{
  "n_layer": 22,
  "d_model": 320,
  "n_head": 5,
  "n_kv_head": 5,
  "head_dim": 64,
  "d_mlp": 1280,
  "vocab_size": 6641,
  "activation": "swiglu",
  "norm": "rmsnorm",
  "norm_place": "pre",
  "norm_eps": 1e-05,
  "positions": "rope",
  "rope_base": 10000.0,
  "rope_fraction": 1.0,
  "qk_norm": false,
  "attn_scale": 0.125,
  "bias": "none",
  "tie_embeddings": false,
  "parallel_block": false,
  "init": "normal",
  "init_std_qkv": 0.0272,
  "init_std_o": 0.0272,
  "init_std_up": 0.0272,
  "init_std_down": 0.0,
  "optimizer": "adamw",
  "lr": 0.00154,
  "beta1": 0.95,
  "beta2": 0.98,
  "weight_decay": 0.11,
  "lr_head": 0.00613,
  "grad_clip": 1.0,
  "warmup_steps": 532,
  "schedule": "wsd",
  "decay_fraction": 0.872,
  "decay_shape": "linear",
  "final_lr_fraction": 0.0,
  "batch_tokens": 65536,
  "seq_len": 384,
  "doc_mask": true,
  "train_tokens": 355900000,
  "steps": 5431,
  "dataset": "wikipedia_en"
}
MLP neurons of a small language model. Each row is named by its layer, matrix (gate and up: input weights; down: output weights) and neuron, and shows model dimensions 48-303. Each number is 500 + 40 x the weight over its row's rms, rounded and kept within 0 to 999. Numbers have three digits each. A neuron's up and down rows have the sign that makes its largest values positive.
Before each neuron's rows, "fires in" lists the words (lower case) most often at its 100 highest values on Wikipedia text that the model never trained on. A number after a token or word is its count.

fires in: "to" 89, "would" 7
L5.gate388:505460482535533503517542513467522530503534445508592589444474494499508488425504550493555465534534493510482479436499587447500486494547519568498453528519499537546433506530496480600528537504559501455528554544488505514496477470540536481460484566413455484416506580501492490492513617465442556476509445493518476476460476472505518550570521521546470559559495417500434422559476463561554456513481503478514537501517532493557520529534491505511506472450534501499505481454532481521502505491530533508492443519559494500514472475455506515513484553496504516477496472499534500468545510506499481488509485472484523461574443555529530482504458522472488499446479466464454486492433536504506520442586502464420489483493528586521528537484537411518453508491431377542529492452537487446534540499473492
L5.up388:489494521552575524520478506494517497496581447553555562548495477440515492466535516511528459484479450523515518440546525424579480470500490514451426498478488528527431449489489479487469509479496520427533506511491498484490511456536562465512482522444519466455480526532512443491549551426504577520481507476519456479487448451512519428486527547578474520548440509455408436531429443509534495531589486504548482424495530476496431592597538437500476533441511507477510484482581507526447520533569511447485496582547540430450555491474444488508463564481452511426502536462545485481517568554529493511494525495486474510529444557567485497497475490534473538476473514464444434561503498452523543509507446449468520514488500501530573485480509466423419531519474470526509522473465478406539535483484470
L5.down388:499463459572570503466507503510498533559542505554557497483462473528465488483493510539500554450432454483525479504582463487597442513459483551500508453440458486521509502498514495483446579536510498540462527482496588481481471532519518483552545459468558491528483554534466513528480507513518543559468459475515537511520477507510587447495541474504545497490545513541443546519405508521537517521475463496471463579500496455485557493556450518472495482534452518492545485519555512527422490518545475503503556568465548395476470464424481463510460576393494496479516472455533536416508462517523492459510509482562497600501509541573478548485528518406481525488416463489542483505513436489532466479414522504497476440484436459544446458522462550489464480481491548427503475504451497539503511446480528

fires in: "a" 100
L7.gate82:472446517438523539478498487485503507530521519530494441477442446509442535464561537401548445479542479540463538563515508508501535544546531527470495526517496502491513507488504443537572522500559497490498531577520476545457470487502469514547497512470483507529490570463464447460538521500470456435515456508476555504544465501467469510547511494513406520499548405557511467606587530585556442555435444498489559512494467536480559453495514550527499462554497514518446568447502467520572490505479463484513435441561479505518476553474529506483545498538425496494525557488564543458504527511469486511501522476468469441550501490556509488514503501506467497530493433559509522488434539436450503546563538536520480440471488472534521415559544505531507554508478387460449479499523550522527513482442528
L7.up82:479477419506560445488523518495518505458462507523528559489491429524484468524504589486473567551442513535493487502472482537517570552552504472428483528481506480523421476494591538485475502626553459542441551509473553523575498507461509593484430437484543522491514488481543455534479488596498480470390535549495541494583489596536515557509536486480522629465531484534491555523466483442493500516442511515439514506498426499466477520495484465556407542533511466501477523476474447582535524508496527554461472506551446513524566500493523495537383436501480524460475469493466545490514514474538503509460482430583520512481574454492470503528504521521500571557511488534505556530463576525522496498523540528467526401450550475462484489453457418499499482525502574506577516493552453475550511476492517
L7.down82:481478509474506455549442524451515535552467509496554450479416532506518448503626507477556540421551472590448437540555536476518473482599497477461519548434527493513452482492481506460448533493542512505519505472497546455503526475490511491542485504519511511467473461523534507453437514494467530467433440467484552548447529476469559435497463524529485521471470452505488501518485527552487493476491481528453506527478536533502580523436478545513516490562500520538551521489599451501540526571509456385536449519567549427483517536541463535448535500433469490557464504480507549510447467533468524545513436479478614429499511494524569474542477481559454469521490500500472506488413509509479473570524505483522513489503415487468504503485470576550497482502491476498521538461506425481511456478533491

fires in: "by" 29, "director" 6, "2023" 6, "monitoring" 5, "ceo" 4
L10.gate643:503468425466479488466516580512567528516504418473408525454468506480496484508534526481524525537566508496536527540493476496466504526512502534542427508537502507535415527472527487510383562466567507578523501490492475445502529526483549480621425557520419522472572624444472523531501499487523518536503492475415524489495525550489453502549455471441568477434571482454504533544460542558478396482521449528517571513523399501526474479532584529474526515527432506526508480496443528506591462469496443501486450477516478499537494567542509526527588508504427493493546503482573558563484489461527547556452493557407439421478469491494483445497512506458445491483487451520499574467466542481500459503554516492548450460514490495456463508516506464557526458479430493544507484484505528509493531483506528
L10.up643:474473525487335479509484552573422483495487543471467491514475452500453505506374514521470489516513475529574463445483545494475531522480496538471527487519541549484495462522462524493487506499501491546500506482507518508566432465471389501495434545566484529499389500463520523518457481455455532412485556540498532495460469488475463508510479538578504474464503446475485537572544423526526497552492519569437483506477477585511487572504562483467497461436460557537492470460556465446515519462537532507474509493518530532548454532473516483457563537536479411462416515514499471476532465489519478495502482523525482503501427522444398563443487480465471533505527534489444532529497501621497537510494563515476561552448525526500502591530519553499604489379498486531480479460534487468548469482524563
L10.down643:503523509472544525503543448553470516477473547522477472543554439552512516431432436477461496410554536512414477460496527501504501554435492498475508517489563496463538475568463420456472495456484506424500511562487506485457481555484463531491526489471463533484498487517501512553495487444419481460524594511494549532513555468508512544492534503465505420453531499473490525448433471564479576539515485556467495472468456474508424525499495495460513415528505509524513481480496445483462536470550574558497466479468492474485499415587511516405518510466441553439481489480505499437520446465566511530500493452510482447506525468449594498517572511514541493553535574485526526560466547542484535517516543475482517528458558481520484552508531519495556574488532413571485505473489441526476530509472520

fires in: "or" 33, "to" 31, "and" 28
L13.gate664:497425492536539559476474491525537428507548545514552492354528443505488493371443575469460489535514529479500410537494476562430504533592536528438459565493535591513546521496481451500546463573526574541516524470556431549502454504526475485419496584580475543449478491516501450518541502474482540495480515506554537479542417514427503459498488482474494475519523515517494503535523494499474544553510519506544498495458500505532522484503494458480478540492554552492439548486409490512492497452537451510488498540510587493538454494459532487489475417552463500491455501504522455466465513453493500467450453513543488489507519449410548461457412538473530520523541457541488485500485499517542462490559481540517453479461502515490494517517494427556530565488498407521532505472527499570533532533463468
L13.up664:582497486546475516483454552483509430459592477569485515438502566504546486473479546529516510475433451527534437490514526452429476516584521482411449571477505510522521502485492479483540505537538501505540521527526430495496427505511463517473506512446509546519493468545510527430532504567455562508479516475474538438534418541500551432446487436482529511488554528545514452493441474571551534496587477506448456517495496504495443486463499465502510598485524521486416512546509527486534470468571428502457490539495526429505455487443521483450405466515459479428470540420510445425463560518598452445410436429504483575461493416485472543453458435491511514483529478567548509463508489457546560446492491462453482513490427505485575488470464505517427605489542494537506504503486515528453536490489481
L13.down664:539498495524420528507471597488528493501490437495469526455534547533480522532523509495474522440458469524514497509479508514480457477499541475479508512481473487491518513471544483545453505533558508493591511552424396520470500455457526495505508519497514522540496510502493520470493508509457529520431446554456568499530483451488557473523435507457481559457516490504524392492469483552588520462542447521514571464510517535529506532520457509482498462546469488499433465551596492438528483516577425498510523554432517478468482437562393518475504570449459429454558526518487492449503551468538517507445438424448474526484444457494516503448491490547507488485468556548542496485511482512510604513440538511510499512550427447455566423514471500461425535465493463481475545540497408458390486521541517

fires in: "or" 33, "than" 18, "t" 6, "why" 4
L8.gate287:537519478496507514487446485443477480478469556573532521492524541516553472571467570520521473552506449518558456533483513519460533401498508537523515564459514532549505505478471419475495412510515512441521582509495473455533425514515491467504587425464569524502471469503516487446525510482493494528460515493447519530457496482524490471512532564485460456521465478513513539487519541456528529471498509564482502579539541495495388459509478500517472525449535535432436502495521541471493502507487506600456537471495506490527486528524537546463448458481509512452494512503505483415568546511537570471504468478497405441561471460394514491472554453511530539559497467528551575545542421529463511506549351543491491581484512606499509552455483520368489516467483524491443475474590482467552526550513530
L8.up287:495480453457525537546515496498424477565421492440508392535433501505477532509511521462498405544507450489531531467489429529564429480535538495523568446461464496476494442474511453481421454441515560479543448546462474470476471530526599464504528457564542469461457513516491481463532541532482572540493489526502505578464558470468495433530460464558530438508463516506495523501517463538528441423490485465514542456474526474470461515510484606469470523537490551462524549543471513491465435510507534417488517479499544426474496571457507440402569428548445418462549531470510454497541620531440486479505454529508480483516529545534529559491516491526472460510493508510501433554504455491569507538466437457504457531486500431530528529550485537520482515484524502474447505526480490521498484492538481
L8.down287:476541456500501487555487472481561482564524465495481447536448493480479510560507511535444471582526488523577519461487533510507518540474482570546517535459539458539536413475488504570422561561533530495508465509539432502505549495496486529560482507482500507517503513526536525555542550524485480487449465509465519535497476454516460523481510548486489459514482492493492518529463483613530459443544497509504525457460487522466454451507526526458540500550567467606537467530476535513547534487449467439472472487440511437428570511546409513537533505383431496486452475533456446496473635548570488473532438539521526493442533568524518557548532454472500466478525516519510499576463557536445471515524522456483481528484560462535467570555531562449630522633495526539502497528433525459462532456461470

fires in: "by" 22, "director" 13, "notes" 7, "owner" 4, "refugees" 4
L8.gate1197:542526495487479459540474565492506468500461488475448488495463508457499496488525608489512442497597434538434548535520507476439512503571498529562459561462485476518492515513460525497496531439482498534477427487492517562546525422469445500461507497484484567458458479506445507491494532445502551538505541503525490581417520460501500514492457544431477504582510498491435425525485577464540418547511486500501494499486467496519462540513544531466512499500525456471515482516525463437488452521531516486502515456516487510503525541563509580513493453494423477445418548535565507570536471555529585490491482603438454444481458529538535450436446519469498558489500459476423513489449485496536419538485567491528573424488494513470388540506535477479566520451471502549415571513503517531539581496520462
L8.up1197:486533493457494490495511484498469430453482472453463442416452476485443493532510513451494539538594520475528443477530527503558516520486469592520508521565508581512501569538509534532512528449476551559506472522498558486464512519466486436513490497473520519505537490524458642532487463520435532480471484428543549618451463474544455617541495424577592546528576482487548516496490511585547451543505440477507526535552526566423456526470547459445501490476462555530539470508479478485519502509488461593451498501529474516485535553498567522468493385485573495465473493457457586495513478481465516495551479492514460477469541484477488500452477526492480429459445467492573586528437573501463462492491544481481517530549477459519494435537523527476506474453464494547521453597483472507548491475562509
L8.down1197:486517414442492516487572456488499522539472497506514496483538518493548507565479558527415450510527490494392473492550430525423505497523447559510447559493597415571470575475537522519431454486455495483524460483505485488520485496500506484454571569553568487479447434505465440525437411441499502533492501580529561499462498454534500569539489555525519520479564494452492500509482569536501516483513498525544535555543504498523449543532563511438515530572510494470507477480431473514532537523453485525487546469533554514483569485549501573453473557455461509426479502476567459535487488476513534490533425505508515475522499491490542565480431531410450513507466511504512520502509566523487479487497540526476545491483470503562515553550459488526585485597538553556517550539544511475475454462462489

fires in: "a" 48, "first" 13, "hungarian" 6, "various" 5
L8.gate939:507474530540520514601500536475554493532449516468542468455466545472487462463517531451511461540466502474486518568406539401474534498603492498462455567493498530429477529493569520533575488439536427491497519514493433538519455506461451508501483521487492456497555494490479451455468548451487427549551453561484528444535585522488483440537494489447495513604487505497472540557506592514515466478461499463490566495505502526514465478459489513460471494538465497518407463380478459531533541476447513508505485531498473501618455475466462461537543507469495525516560533533524473494525446513489484432400482497518495454436559513542540496514510523469521507481553438486478469510505482481531506465621579537467498461514542581502516501457520520475560522491470448531488500470551486515521547482462515
L8.up939:429497581498481503548452524449518475520472528514532490529520504515436450498483520484547447469455478495491491574485572452538467558543463454404554520538549510464478549471534498494557510495485388465457503463494498474538467544500478538521490527469609487481532480459551467482489597450567546512493464477478526482497520443460579433487500511476513513527452485476446501527465510534493532484516506516476560464466547471541534509481391491464461537549436485510574489516546447515559567518535442436562560559481473486522507458478390510566485513506410506527537519424471502554519518562494460522393502452507586436472575511541502495513436481544492512540475500468465513488478541471514515557498534517521466515505472461524539562483491558512499532602489507498490564505480463520537549488442479
L8.down939:469535529486470444460470526485510508501530502485550493525494490494499460504578472504489524374506489503537490492590538488557477534523488475462537467489506470521479520459504488498469492521497522524477538459481541468512510523499511492556488533523510512508519490500574530494501464498530588477414441466435541531465501470509523462481532523535526528437461503515507483517495495498514583494515495503459532585426565476497559529425472500518531481538451539526581529549554514481552542575489459400562471541513578424482518535488446473468505517402517508539485428497420469502451494524473548525509481503527655445534544464537520491542478548535469439478421533546474489505424497509503512514463491474535513527532456440483495502497432580550479479529483526479461530481478433482502427496515518

fires in: "an" 50, "a" 41, "to" 4
L7.gate170:508413521533530493536544545523473507509433551494532531490425534517469552449485612429496478529532464534465467564495540545501497488522514610488504515411530529486444502464505463549512517520513551486499481512518496584502449537467501532475505554539481519446425575493458414454544577418426504494519448498471519538525505491470446490496485519479387484542531459523496449530521567527477452504432521456520553527531425536513468465532516512559537496520568488508404556463471445521549494451454506496502504440506495566520425503499484563457532476543460491520490538473573524431458506447479474500485473472510510445542479470497500488473466479467513530541528534475457488505412475496524524527576520531455479440504504605525488419495505427515482522498509341448530506484530538513541477504454564
L7.up170:458542437476469463487453520491489465459549454542491489491476482468489462506452503527476482440481536470547450514514533401526527474516419470467486493511519439542515478472575507463552499549510507457444544525485507496551533441548479538519489476425512483535530499583523493489518517485525545501465524493482566491502482479485544433488456485462569546514532476500543575531465544520565554539480513511441530484452511468492424564489570472459451559505454480510444496460506504484392455552510549537477604497455482510528580433544523417469410474489534459415480509494512457455566532565506516470543425429517512513482521603553494573537562549508503545463554458556469512584508468434524498492494475534470525476435509431492567534455494564484526534536557540487445567482500472454545526504492449
L7.down170:503474503486478509523505523495546470567535522524500470483511554459521471409578489493512449694496462579463438524459512472543461501557501436489509506448475467441503485495545472516487480486542499505533511469517513449449481537493517532493467526481496505512471521550485586552451589500509537512540492502455510535491532452438515441484463482472485485530535488506488533575532605520551521451450463558491534517456563545469488490468468501480556525522518468535531548528543504478517532615462505482532545556494555474523486526514458495501455487623518485478488535473490492533517503518505531528435492426480556510498503502571473529516515459560449481523508448518492480491514512497515498520534490498511527500542467484510523520498438529516548576476531437524497528434495444508490469469545486